MLP neurons of a small language model. Each row is named by its layer, matrix (gate and up: input weights) and neuron, and shows model dimensions 64-159. Each number is 200 + 20 x the weight over its row's rms, rounded and kept within 0 to 999. A neuron's up and down rows have the sign that makes its largest values positive.
A block is one neuron, or neurons of one layer that tend to fire together. After each block is what it responds to, as a language model described it from the Wikipedia text at the highest values.

L3.gate894,186,190,221,210,214,185,236,191,186,196,224,205,214,207,219,176,187,242,182,210,172,174,203,213,220,196,216,201,207,202,142,215,192,217,159,186,192,216,199,208,210,218,167,187,207,177,189,191,177,198,197,191,221,181,173,208,214,183,241,198,202,212,173,202,215,188,175,175,232,183,195,209,222,171,215,204,188,168,191,181,210,197,192,210,205,197,212,155,217,160,216,219,178,200,177,223
L3.up894,197,189,204,173,188,219,185,220,230,204,180,190,208,216,182,220,183,195,198,211,196,188,205,184,188,229,229,226,186,192,205,241,198,227,207,194,218,241,180,191,231,217,218,244,216,218,178,219,205,188,202,213,184,202,224,214,173,169,214,199,196,209,190,237,230,177,205,179,238,175,245,209,188,195,174,181,151,194,210,205,191,195,198,188,182,152,152,233,178,238,207,221,196,170,194,187
Description: Units after numbers

L2.gate309,179,193,198,201,185,190,214,205,179,205,212,177,220,174,251,187,233,204,206,203,164,187,191,174,193,200,198,181,178,196,169,200,201,189,239,198,192,159,195,188,199,205,194,232,210,177,203,164,246,187,173,227,205,186,185,196,210,234,182,210,231,180,202,214,166,205,217,206,199,195,199,151,179,229,215,182,211,188,157,227,216,249,220,217,203,230,208,206,205,201,207,214,223,173,176,215
L2.up309,205,212,193,180,229,192,185,204,222,208,181,221,193,191,255,171,216,174,206,204,216,218,213,218,210,205,208,186,179,182,224,217,208,160,241,191,167,212,179,178,200,182,208,181,216,221,182,212,233,210,199,193,213,203,223,189,169,189,191,165,178,201,245,181,201,197,203,214,224,223,189,183,198,200,224,167,224,162,189,168,201,212,184,184,217,210,221,230,197,220,220,191,214,194,190,212
L2.gate459,186,221,219,171,223,201,185,213,196,206,202,175,208,191,221,203,161,219,215,222,211,216,218,200,226,194,201,209,171,190,215,192,191,218,239,169,217,183,165,180,168,202,184,198,183,212,186,186,175,215,218,185,187,194,203,158,203,200,222,208,185,201,229,181,182,206,207,160,201,210,187,204,222,186,227,230,190,201,150,211,183,183,219,206,200,238,218,233,231,209,181,178,199,176,219,227
L2.up459,187,192,188,206,190,191,240,178,179,190,204,171,216,209,197,191,162,180,186,201,220,189,190,181,176,247,216,191,181,189,228,232,198,223,183,217,214,193,204,190,243,192,152,231,213,183,194,176,169,197,225,178,235,203,180,207,209,199,202,169,205,219,204,185,213,204,201,164,168,211,226,220,216,208,217,190,204,171,211,200,211,195,247,202,187,132,231,224,192,202,239,196,183,187,216,204
L2.gate1215,166,201,207,185,192,223,167,166,189,176,204,181,182,169,212,188,221,207,210,181,225,196,197,220,193,220,210,219,202,206,207,175,217,228,215,200,200,207,185,234,162,211,213,229,217,200,221,227,174,234,222,184,214,250,189,176,207,183,200,238,178,195,190,196,209,213,199,183,167,222,210,187,220,188,176,212,207,211,168,171,201,197,237,212,220,198,186,207,213,203,183,205,210,223,209,211
L2.up1215,195,212,188,213,231,190,189,203,205,188,199,215,233,169,222,172,185,192,236,208,204,185,225,186,180,253,229,235,222,211,173,222,220,203,195,213,198,214,198,199,191,202,223,184,203,195,187,192,190,200,245,202,176,198,208,191,199,199,176,191,196,188,188,197,195,196,196,172,196,192,190,203,192,193,197,188,181,205,200,214,195,203,193,210,205,189,215,199,212,193,213,212,223,223,207,199
L2.gate1456,203,222,189,176,190,182,187,193,229,196,193,233,237,192,179,183,205,167,232,187,224,211,204,194,172,201,227,170,219,211,204,240,215,180,204,189,201,221,201,182,209,223,188,212,158,237,213,201,180,159,180,201,205,191,202,186,188,201,180,200,184,209,216,180,155,236,190,190,195,221,204,224,203,183,247,200,156,200,198,218,181,197,205,206,231,191,239,195,229,223,191,229,220,226,211,212
L2.up1456,205,201,217,208,176,188,202,186,200,178,189,178,219,200,209,224,184,193,194,184,235,198,181,215,202,227,201,224,183,212,220,164,211,209,204,224,196,174,194,187,187,239,181,176,221,195,167,207,199,199,186,209,221,193,179,204,215,176,204,193,188,215,230,212,212,173,193,182,209,198,207,184,176,195,192,186,205,225,192,208,176,213,200,201,233,183,217,183,196,188,215,174,142,187,222,212
L2.gate1564,237,215,206,151,187,180,170,235,205,204,194,181,173,174,226,196,242,207,215,178,225,199,173,187,150,222,243,206,190,181,195,216,210,218,203,197,204,179,169,201,179,210,204,192,213,180,218,183,196,197,195,216,190,160,218,237,237,213,183,205,236,225,211,222,157,212,165,227,197,234,206,224,190,207,218,207,197,180,193,194,182,233,208,204,200,221,245,192,185,210,213,215,179,214,162,233
L2.up1564,220,191,188,207,210,185,170,204,209,208,197,198,185,191,210,167,244,220,211,193,213,205,190,202,203,212,233,216,186,195,200,207,198,198,202,164,188,222,176,184,227,202,194,184,202,184,205,195,182,172,198,227,190,161,211,216,186,181,162,216,201,222,238,213,186,218,211,201,204,220,211,188,177,194,179,197,214,190,213,198,191,221,198,202,170,215,207,198,223,200,213,169,198,219,191,213
L2.gate1608,208,195,195,200,188,201,206,229,200,170,198,222,192,193,213,213,201,205,163,202,226,172,199,197,219,223,203,217,211,195,186,228,208,225,243,213,174,172,191,189,187,207,230,191,198,190,163,190,227,212,212,207,183,222,215,191,180,184,188,212,211,207,199,223,178,193,204,195,209,176,210,202,207,213,221,207,220,204,182,217,233,192,195,163,186,193,222,240,226,186,204,211,199,222,183,203
L2.up1608,200,180,217,187,215,202,178,199,163,202,206,165,193,197,226,223,197,172,173,210,200,158,178,220,184,196,224,206,199,190,181,205,241,189,181,213,213,163,210,200,211,177,221,214,193,198,183,217,225,249,220,235,192,199,200,215,186,182,193,175,209,187,204,214,189,232,204,199,187,218,248,222,203,195,219,220,219,187,178,219,250,225,218,208,187,209,165,218,229,172,172,227,220,174,200,181
L2.gate1663,201,208,223,210,198,183,211,236,217,182,191,165,215,186,213,194,217,201,201,182,257,193,189,209,173,189,220,193,183,215,236,208,183,196,233,206,197,189,146,184,181,200,207,204,201,183,185,193,203,149,165,198,205,193,213,202,236,215,163,217,199,229,254,250,186,195,204,169,200,246,198,198,192,181,217,214,177,168,199,205,176,203,213,217,223,193,246,218,239,205,218,198,178,183,170,222
L2.up1663,218,204,206,251,196,174,217,236,212,217,192,198,220,180,209,186,196,193,188,171,212,180,184,185,160,210,186,189,185,199,216,193,192,236,232,204,153,221,168,162,164,184,208,212,176,196,180,216,197,152,164,206,196,204,212,180,218,182,139,188,205,203,240,219,188,195,189,182,198,225,193,218,191,215,203,178,190,179,170,213,184,198,210,191,202,209,216,217,243,219,204,190,182,192,200,215
L2.gate1764,191,221,204,193,188,203,193,205,170,212,172,184,214,197,245,196,229,203,211,190,220,202,164,221,216,239,236,185,204,183,201,184,214,192,216,167,178,200,197,224,244,220,169,210,233,221,188,204,211,183,217,194,206,180,209,209,199,205,187,211,211,141,239,199,204,223,212,176,199,212,196,235,193,176,224,222,192,202,179,206,189,169,177,189,197,196,190,228,184,203,184,183,191,176,181,216
L2.up1764,203,217,208,234,202,167,181,164,221,174,202,191,205,175,221,185,205,201,190,178,191,198,213,208,183,200,191,220,187,208,212,214,186,192,194,200,196,166,183,197,209,215,181,186,206,153,206,184,217,191,170,192,205,188,237,219,220,183,182,168,202,223,214,216,198,233,190,202,180,189,241,215,169,186,174,223,189,185,176,178,214,161,154,209,175,163,245,212,187,213,180,188,211,206,196,191
Description: Segment-ending boundaries

L2.gate201,197,217,215,229,190,184,150,203,208,200,201,182,200,183,203,249,180,204,181,205,194,156,200,188,207,219,199,191,180,199,205,190,219,208,207,185,254,226,221,225,186,244,186,190,160,235,217,191,198,197,193,225,193,188,201,193,172,199,190,225,193,172,239,223,170,159,218,152,212,170,161,170,218,218,189,192,169,176,191,180,204,207,183,196,210,222,198,172,148,198,240,195,207,245,167,210
L2.up201,196,196,193,195,190,184,199,206,185,183,219,189,219,200,220,215,189,176,225,210,232,212,188,208,191,193,200,203,180,191,191,190,224,197,206,184,235,211,206,189,204,230,171,201,218,203,186,202,203,173,190,199,200,203,231,215,214,198,241,206,236,195,219,217,201,178,218,148,196,175,167,188,223,234,221,185,196,171,189,147,205,205,199,198,175,220,215,192,183,221,208,206,183,240,235,200
L2.gate377,220,197,236,184,174,185,166,168,200,217,211,177,195,186,204,211,201,174,186,202,209,162,188,178,247,194,171,248,206,199,193,163,137,208,199,213,215,165,185,191,232,180,208,229,202,225,210,202,226,185,196,203,195,228,195,227,198,205,189,229,203,224,214,183,197,169,196,224,175,229,170,207,196,173,191,224,199,209,208,171,218,172,208,148,174,186,204,166,219,161,195,219,192,209,177,174
L2.up377,202,205,226,206,190,219,207,215,213,216,232,214,179,205,201,238,177,212,209,204,182,205,184,207,178,231,223,226,209,210,201,218,241,211,175,215,228,234,210,187,199,174,194,181,172,199,191,169,167,220,188,200,173,194,202,216,203,194,182,161,170,170,196,209,179,256,177,205,200,218,173,156,223,190,181,200,210,197,184,194,201,170,192,175,178,174,210,207,173,204,185,214,199,244,215,249
L2.gate617,178,213,220,188,189,194,199,186,209,170,203,203,239,203,210,221,203,219,202,241,169,181,240,224,189,239,209,224,173,205,211,197,215,205,196,211,189,211,195,196,177,179,202,196,151,206,201,168,211,196,181,167,170,209,212,203,215,197,194,224,192,214,181,227,217,169,209,170,183,194,205,206,228,190,185,173,204,205,211,210,224,217,215,184,228,199,168,149,211,205,208,191,218,228,208,186
L2.up617,210,226,199,189,207,215,181,181,185,205,239,210,177,227,193,197,177,191,183,217,156,208,171,192,223,197,206,156,220,207,184,215,196,181,183,216,261,196,207,215,227,174,208,197,160,224,203,235,204,168,202,195,179,189,181,195,180,199,231,159,205,194,207,208,168,191,204,179,201,205,176,225,179,188,190,161,194,210,217,199,185,212,242,170,212,188,146,181,176,222,211,181,243,195,208,186
L2.gate887,229,189,206,206,190,180,173,175,224,189,185,193,212,197,169,172,203,199,210,213,142,206,217,177,181,173,226,215,205,221,187,184,190,209,232,158,174,181,179,246,196,170,216,176,194,183,234,213,208,187,184,246,211,197,225,220,213,191,208,185,208,211,171,198,222,190,192,203,251,241,207,190,174,205,190,247,187,167,202,180,249,202,218,179,194,224,174,202,240,168,214,221,191,225,192,240
L2.up887,199,181,244,179,178,231,162,213,179,211,208,189,196,194,172,192,194,210,195,203,146,202,183,195,243,170,220,192,215,231,191,204,202,184,254,215,192,203,169,220,203,172,224,198,224,180,165,192,213,176,154,222,204,164,199,188,194,196,208,205,211,218,197,250,242,204,208,194,236,220,176,171,193,194,212,163,187,164,203,204,211,203,190,174,209,218,206,197,210,197,231,222,203,188,205,207
L2.gate1169,175,189,210,168,224,193,220,192,180,180,206,206,215,181,207,214,228,203,185,200,196,218,191,207,249,198,213,202,195,193,177,219,217,205,195,234,185,190,183,185,202,233,202,218,211,220,209,192,237,180,173,202,224,198,229,181,247,227,177,204,200,185,210,206,208,244,151,229,182,176,193,177,204,201,157,203,217,203,190,209,222,190,164,241,201,195,195,209,225,192,203,202,220,193,181,234
L2.up1169,199,202,202,217,195,202,203,202,199,213,181,229,176,195,225,175,208,227,191,199,185,182,169,206,211,210,198,174,186,206,212,213,221,167,194,207,225,171,194,181,169,216,207,190,172,227,201,190,201,230,223,209,192,225,206,193,211,177,220,191,164,169,211,210,198,249,174,200,208,182,194,214,215,158,191,224,174,188,175,190,194,187,166,237,233,208,163,227,232,190,195,203,206,189,191,204
L2.gate1504,213,229,181,208,176,210,185,199,197,194,208,197,213,196,207,182,209,209,209,212,183,202,201,211,223,184,189,202,182,186,173,191,201,198,193,230,196,175,214,178,153,191,210,205,200,191,212,207,204,226,195,196,137,210,232,172,183,194,186,201,197,209,183,250,202,213,175,203,208,219,189,195,231,204,218,203,227,212,196,199,213,194,207,203,214,223,200,211,180,160,214,166,209,222,195,184
L2.up1504,172,170,190,196,182,195,221,209,233,205,205,243,198,201,190,204,208,211,187,162,202,257,207,209,180,202,208,204,224,198,169,185,192,207,167,219,183,212,195,186,204,207,235,223,240,190,179,188,179,212,215,184,199,206,194,246,237,215,196,203,194,195,194,199,203,196,167,215,225,213,222,235,215,197,203,192,195,199,180,215,214,183,169,208,182,186,240,171,222,191,169,220,215,177,202,205
L2.gate1836,247,149,190,156,224,192,209,198,184,200,187,205,187,222,209,218,192,229,188,218,188,203,190,218,207,222,199,215,176,235,178,175,192,205,201,203,161,197,206,199,164,179,167,215,165,222,209,183,221,173,205,169,183,216,214,204,195,186,205,198,185,211,209,226,228,168,215,214,208,198,208,184,184,231,170,184,172,156,228,203,179,192,139,154,209,206,215,207,211,209,229,170,178,154,204,207
L2.up1836,185,225,214,194,218,179,213,210,217,232,227,179,176,177,187,178,182,244,195,208,228,185,219,187,218,178,191,196,225,169,213,216,226,197,165,214,214,198,161,194,201,213,225,145,214,206,179,205,187,208,192,238,212,176,212,193,192,217,211,175,197,226,179,190,208,218,166,227,183,187,219,162,188,187,185,197,214,195,214,187,233,188,206,194,201,198,164,178,217,168,195,199,178,183,198,194
L2.gate1952,192,204,210,204,191,194,208,141,220,195,202,221,196,192,200,183,179,197,171,210,196,181,186,188,180,187,208,206,171,189,192,224,226,220,194,201,200,210,166,140,182,203,185,199,230,193,197,228,209,226,179,173,185,199,225,203,194,204,241,205,161,215,207,201,213,181,163,194,227,204,187,182,203,189,206,168,207,205,184,185,179,204,176,222,177,222,191,171,201,228,228,177,198,196,189,196
L2.up1952,200,234,179,188,198,194,181,208,190,215,223,181,195,200,188,194,202,218,221,192,210,236,184,166,165,204,200,190,201,218,212,187,187,171,198,202,204,181,202,196,183,225,185,164,200,173,211,199,192,252,173,219,230,209,210,210,189,213,191,189,175,204,192,198,170,195,175,165,201,227,191,211,213,208,183,197,215,184,200,213,232,222,201,178,223,197,212,232,158,217,215,197,194,185,200,196
Description: Determiner after preposition

L5.gate252,227,156,183,203,227,172,191,242,209,171,182,192,224,197,218,184,198,193,236,217,151,190,208,223,210,205,219,216,190,215,157,222,205,248,253,195,215,165,207,163,157,192,197,206,195,234,205,217,204,196,210,180,189,173,196,186,192,201,188,173,216,214,195,188,189,219,219,209,168,201,194,175,211,179,207,237,181,225,205,204,215,223,182,153,207,216,180,197,220,185,236,193,219,233,227,179
L5.up252,220,190,162,188,202,196,193,192,182,168,211,183,228,226,200,193,221,215,216,180,238,216,186,202,194,205,178,192,252,188,199,204,180,205,216,192,239,208,179,209,185,221,191,223,215,173,200,188,202,165,206,157,221,211,180,181,200,211,193,213,206,187,201,191,239,182,177,189,204,231,189,197,185,182,181,209,189,176,191,162,189,152,228,179,202,237,215,206,204,203,230,189,197,216,167,231
L5.gate665,217,180,206,217,188,199,199,203,248,181,183,200,230,217,183,226,238,183,200,186,210,203,204,198,200,230,206,180,215,225,201,217,204,240,184,182,207,165,187,236,191,192,223,203,175,176,223,202,215,180,191,204,171,207,210,225,176,173,254,178,187,165,238,241,219,199,242,176,201,213,176,185,235,223,197,187,208,162,161,168,230,154,183,188,221,176,183,200,190,203,234,192,228,214,192,218
L5.up665,202,190,193,154,177,226,175,189,228,166,193,190,227,212,221,210,191,195,217,211,183,215,192,178,195,228,243,201,204,180,167,189,201,153,210,194,180,209,198,192,194,188,214,222,174,210,222,163,221,209,228,194,166,182,197,228,184,190,179,201,204,225,174,219,194,171,175,198,203,185,170,205,225,171,237,183,208,185,183,202,236,196,219,183,230,202,193,205,194,232,186,170,234,174,196,223
L5.gate877,196,201,208,220,206,186,163,209,229,198,178,185,183,215,192,239,227,203,195,178,177,205,183,195,243,173,172,179,212,219,217,183,170,173,182,223,197,232,225,217,246,177,210,184,208,207,245,219,185,191,185,182,195,199,201,198,204,196,217,186,193,183,205,240,236,189,212,140,228,192,201,215,212,187,200,215,222,193,213,183,215,173,218,198,216,205,224,216,200,202,194,187,238,172,182,192
L5.up877,215,214,246,203,153,178,193,205,219,168,253,183,219,219,184,231,172,198,216,218,230,193,169,206,205,196,228,203,187,188,201,199,198,166,220,240,202,224,191,213,221,241,203,188,182,201,188,178,182,205,209,207,210,214,166,202,179,174,217,155,217,221,196,190,200,186,171,189,218,193,218,172,207,238,192,228,198,225,201,207,219,176,202,190,189,178,201,257,234,205,233,215,178,169,177,180
L5.gate949,207,183,203,228,142,194,195,274,196,195,189,183,198,208,224,205,238,234,154,199,214,206,208,183,228,180,230,181,247,186,216,187,199,188,210,215,224,230,220,183,202,210,205,221,226,187,198,181,213,173,184,195,207,190,186,202,219,193,213,195,192,197,219,185,216,214,213,210,209,188,262,205,211,187,187,205,199,189,173,193,229,205,201,168,148,239,153,177,217,168,208,220,198,220,204,226
L5.up949,195,178,239,204,197,162,216,194,191,227,213,192,222,210,223,216,208,198,202,168,249,181,222,181,185,226,199,215,216,197,177,195,194,185,216,212,184,192,213,203,199,234,152,214,210,208,182,199,225,234,208,175,163,201,213,195,219,202,242,195,192,225,209,195,209,222,197,192,197,234,162,189,202,188,180,236,219,201,193,216,174,216,254,201,189,220,165,199,219,188,204,177,216,238,183,189
L5.gate1056,205,178,214,188,198,205,215,206,201,221,167,189,184,243,173,172,196,192,200,187,190,191,209,210,191,180,183,161,234,217,205,209,206,189,243,228,163,191,220,229,206,191,203,211,191,162,217,222,201,160,221,194,211,199,180,213,193,208,207,190,230,221,193,212,199,159,223,226,197,192,171,186,190,211,235,212,230,205,224,173,212,185,172,185,176,207,199,240,195,168,227,181,195,178,227,192
L5.up1056,232,195,189,201,193,197,185,185,152,193,211,210,191,192,200,222,249,148,181,195,214,196,207,180,216,178,224,205,165,205,195,222,227,181,220,181,223,207,177,227,184,196,166,194,203,183,231,203,210,189,185,217,155,154,189,199,229,192,165,232,189,227,169,224,161,191,217,205,194,190,211,205,252,178,212,162,193,188,215,183,255,189,191,194,173,187,173,220,170,201,196,186,224,209,204,197
L5.gate1467,207,201,250,193,197,176,195,194,192,203,193,200,188,192,204,212,203,243,182,210,202,175,169,215,235,213,194,215,209,161,230,173,221,212,239,210,236,182,233,211,178,218,172,182,204,205,209,202,191,174,206,154,209,172,205,196,186,186,191,195,203,202,233,237,175,153,203,188,229,203,197,235,226,234,170,210,199,178,213,195,208,231,192,199,173,183,186,204,175,217,196,205,212,207,165,201
L5.up1467,239,198,206,219,198,190,176,229,208,219,179,181,240,187,170,200,222,201,245,175,204,204,244,211,195,203,228,224,194,186,207,178,189,213,219,210,163,192,190,191,209,216,179,200,225,185,235,215,197,204,222,179,187,216,219,197,171,215,193,187,197,221,242,222,206,233,213,209,213,175,173,157,215,215,206,174,181,228,174,178,234,195,148,170,208,202,220,221,229,213,203,179,207,212,197,213
L5.gate1670,207,194,227,188,209,211,216,209,191,188,228,197,206,218,209,220,208,211,240,182,184,160,189,204,222,234,212,217,213,204,218,200,182,225,236,248,208,182,170,221,198,186,202,227,174,185,216,199,213,202,206,222,225,197,194,195,222,208,206,205,209,195,203,235,212,190,167,206,184,171,182,214,228,193,180,189,201,191,206,202,200,160,187,212,208,214,157,237,208,176,206,193,224,194,219,180
L5.up1670,238,190,204,220,202,170,225,211,183,161,166,195,235,198,201,225,216,210,223,200,179,192,203,195,225,202,196,213,233,205,215,227,147,207,219,209,201,216,189,200,216,194,220,212,184,210,196,177,167,180,206,153,161,206,235,216,214,187,200,204,222,172,195,216,230,187,216,193,212,188,234,188,186,185,212,203,230,180,156,204,163,205,164,193,183,174,184,240,187,217,190,217,202,188,202,195
L5.gate1905,216,173,196,223,203,183,219,190,205,180,214,174,207,239,171,179,210,193,164,218,235,205,189,205,217,189,184,225,211,204,233,197,189,171,208,239,192,176,218,180,180,185,197,195,182,205,203,187,172,194,228,176,188,198,218,192,216,235,202,204,194,200,193,218,218,182,216,199,208,179,185,216,216,192,212,207,196,216,202,217,192,187,200,196,242,214,218,214,188,191,199,226,222,184,177,210
L5.up1905,189,203,183,208,196,201,192,229,208,168,229,213,221,196,220,197,216,208,174,179,153,182,230,201,202,184,216,213,215,212,178,220,192,209,190,230,208,168,194,215,169,203,183,192,222,224,205,191,186,208,206,214,225,199,195,218,219,204,203,192,216,220,227,190,231,188,228,196,187,244,194,190,195,214,189,200,196,179,193,198,205,217,211,218,217,173,199,178,194,159,208,199,206,206,199,218
Description: Duration and quantity setup

L5.gate174,189,206,184,233,216,225,198,197,187,191,213,199,177,156,196,206,160,203,190,234,181,166,198,223,231,212,217,213,204,207,239,209,193,186,168,197,196,197,186,212,214,202,189,178,170,205,208,214,186,213,201,228,194,209,191,231,166,208,167,195,211,186,219,212,183,209,192,206,209,222,171,193,215,186,158,191,182,185,217,214,189,209,191,176,204,197,220,192,207,233,202,230,173,217,243,166
L5.up174,189,214,223,216,188,208,214,228,184,191,204,207,214,182,198,185,213,179,211,213,217,219,191,205,198,202,201,194,197,160,223,216,204,201,244,185,238,170,180,205,203,208,174,180,201,208,215,195,184,181,169,238,231,168,169,180,219,192,183,197,214,207,224,174,218,194,198,177,216,197,180,167,173,185,189,195,213,176,197,207,182,225,200,223,182,205,173,200,223,222,204,212,178,227,193,220
L5.gate387,195,199,197,190,210,207,214,200,214,208,205,179,194,207,217,184,182,162,193,207,172,203,197,177,212,194,189,218,265,193,182,199,207,163,155,182,182,193,166,196,211,198,195,166,208,232,223,192,179,186,198,195,190,180,188,202,210,197,206,209,201,215,210,223,211,176,215,226,150,193,231,215,195,230,169,212,165,211,205,239,203,215,215,225,205,221,172,202,251,207,220,179,157,185,218,228
L5.up387,204,211,216,210,171,206,217,232,187,221,198,204,211,200,237,212,184,186,182,197,199,180,180,180,220,183,184,190,249,168,213,219,207,225,202,205,204,208,217,191,214,189,203,184,233,230,229,234,168,180,208,204,199,196,178,187,217,200,179,199,223,195,230,180,213,208,170,165,176,211,233,208,205,226,164,197,213,188,176,226,178,171,194,196,190,217,209,184,193,220,202,222,190,215,189,172
L5.gate491,205,159,231,229,230,183,207,202,185,190,223,190,165,168,193,183,214,208,220,186,196,209,217,219,210,207,220,200,181,214,229,209,244,205,237,207,227,178,204,227,200,225,191,201,226,209,186,231,234,182,209,193,238,184,202,230,177,166,221,237,213,173,216,197,204,220,193,147,160,220,196,202,219,201,252,208,185,182,219,237,196,241,203,217,167,187,208,210,206,152,199,209,198,202,186,242
L5.up491,217,179,214,190,185,190,181,225,180,201,243,165,197,151,227,207,229,203,200,169,212,203,187,211,197,153,239,205,212,183,209,212,209,201,214,220,230,194,177,210,216,202,207,163,241,234,182,185,204,195,214,220,203,196,203,206,173,173,143,201,201,217,233,209,194,242,220,229,181,154,169,183,197,186,190,203,204,181,187,201,207,238,211,188,168,202,176,212,202,189,195,207,187,191,182,168
L5.gate738,215,192,217,203,245,213,223,218,220,230,210,171,183,169,226,211,195,180,242,202,209,204,179,190,176,205,208,237,201,245,215,199,221,183,201,204,219,205,180,184,216,219,179,183,194,206,164,215,195,157,211,222,218,209,207,205,159,166,193,174,183,212,223,201,205,231,154,209,208,171,191,180,184,206,200,192,165,177,176,250,156,188,196,200,201,235,204,215,219,202,217,211,188,184,203,221
L5.up738,206,191,221,207,223,155,191,233,202,190,233,204,192,205,209,204,215,173,228,195,196,206,195,178,183,212,233,196,186,215,238,195,199,200,208,203,207,212,222,192,199,241,192,191,196,211,140,183,205,152,199,200,176,227,200,209,184,172,181,208,191,186,227,209,193,219,208,167,172,183,193,230,205,219,181,236,165,162,168,250,182,234,190,160,185,213,187,176,237,192,224,202,160,220,184,238
L5.gate1000,213,200,222,219,208,216,210,182,226,170,230,180,239,188,226,213,230,191,217,210,222,222,207,195,193,183,186,195,183,229,209,194,206,232,251,200,219,215,188,214,162,208,207,200,173,240,207,217,186,173,194,197,218,201,199,224,240,159,222,217,170,205,230,198,188,201,217,169,211,203,192,207,172,195,173,187,163,199,177,226,202,192,236,238,170,212,165,202,272,183,192,224,176,237,207,215
L5.up1000,207,198,217,206,229,195,189,196,191,173,226,179,204,199,240,179,209,198,217,218,214,209,192,189,195,180,152,207,179,226,217,217,184,177,223,192,224,226,181,219,186,204,189,222,221,234,173,220,193,179,225,219,202,170,218,200,215,183,202,212,164,212,209,199,171,225,187,178,192,210,225,209,207,212,188,206,161,191,186,177,182,182,215,193,184,194,176,221,194,181,207,238,165,194,204,191
L5.gate1237,193,195,199,181,232,187,183,191,198,213,228,188,194,203,245,210,201,205,196,210,202,204,166,183,190,194,212,183,190,205,188,219,239,200,220,173,213,199,208,158,224,173,207,188,175,183,187,201,184,175,207,222,222,161,190,229,214,184,195,197,168,216,147,195,192,255,217,227,206,229,181,189,214,154,196,224,204,167,180,210,212,200,191,219,174,167,161,174,180,216,180,165,177,214,198,203
L5.up1237,179,212,208,186,252,217,196,222,220,200,192,181,202,210,192,188,200,215,214,212,208,190,207,187,196,164,188,243,194,173,218,192,191,178,198,199,224,173,181,201,220,202,213,166,195,201,191,192,199,173,195,197,183,221,186,193,192,190,205,197,194,173,218,210,161,199,216,196,204,180,199,200,188,194,215,227,209,171,208,221,207,208,231,222,183,182,167,238,176,233,183,187,188,188,218,168
L5.gate2011,205,189,222,217,233,177,190,174,221,208,240,195,204,220,207,214,178,203,242,201,189,206,203,179,168,176,224,176,174,175,240,171,212,200,172,205,214,224,173,201,206,205,181,198,211,208,180,198,174,158,188,179,184,192,178,226,191,203,195,202,170,199,208,227,156,217,166,182,224,201,203,225,183,198,195,197,203,186,203,215,162,205,204,186,199,207,197,200,217,225,208,205,199,201,201,190
L5.up2011,199,150,216,236,209,212,194,194,207,206,200,157,203,213,212,216,140,194,220,204,214,195,173,198,192,193,215,190,206,194,183,160,192,183,198,198,210,220,166,199,191,203,199,178,171,205,212,214,196,135,151,200,181,197,180,179,178,201,179,196,169,181,194,199,189,225,189,198,185,180,202,185,179,207,196,184,167,149,208,167,178,209,192,174,179,208,195,196,208,209,224,183,183,188,192,174
L5.gate2045,201,205,236,202,223,171,222,199,208,167,194,198,196,193,204,195,175,214,205,199,209,214,210,176,185,217,192,203,202,222,234,199,185,178,189,207,231,227,188,163,208,203,217,197,182,207,157,242,205,176,203,211,191,181,191,184,183,193,187,194,191,209,229,199,204,242,206,192,232,210,169,196,212,208,241,239,188,192,211,180,164,197,220,182,184,181,184,202,197,207,205,189,157,185,178,226
L5.up2045,189,191,221,196,210,172,206,211,204,180,174,165,207,163,191,204,196,210,213,195,220,201,183,175,205,178,184,202,201,225,178,194,202,179,197,188,204,196,212,175,179,238,201,160,184,208,167,215,200,170,195,202,191,195,166,179,206,212,172,202,152,196,216,229,222,223,180,158,188,205,194,197,227,180,199,223,213,244,189,196,164,201,191,177,214,196,210,226,214,183,184,193,183,197,169,217
Description: Item and section boundaries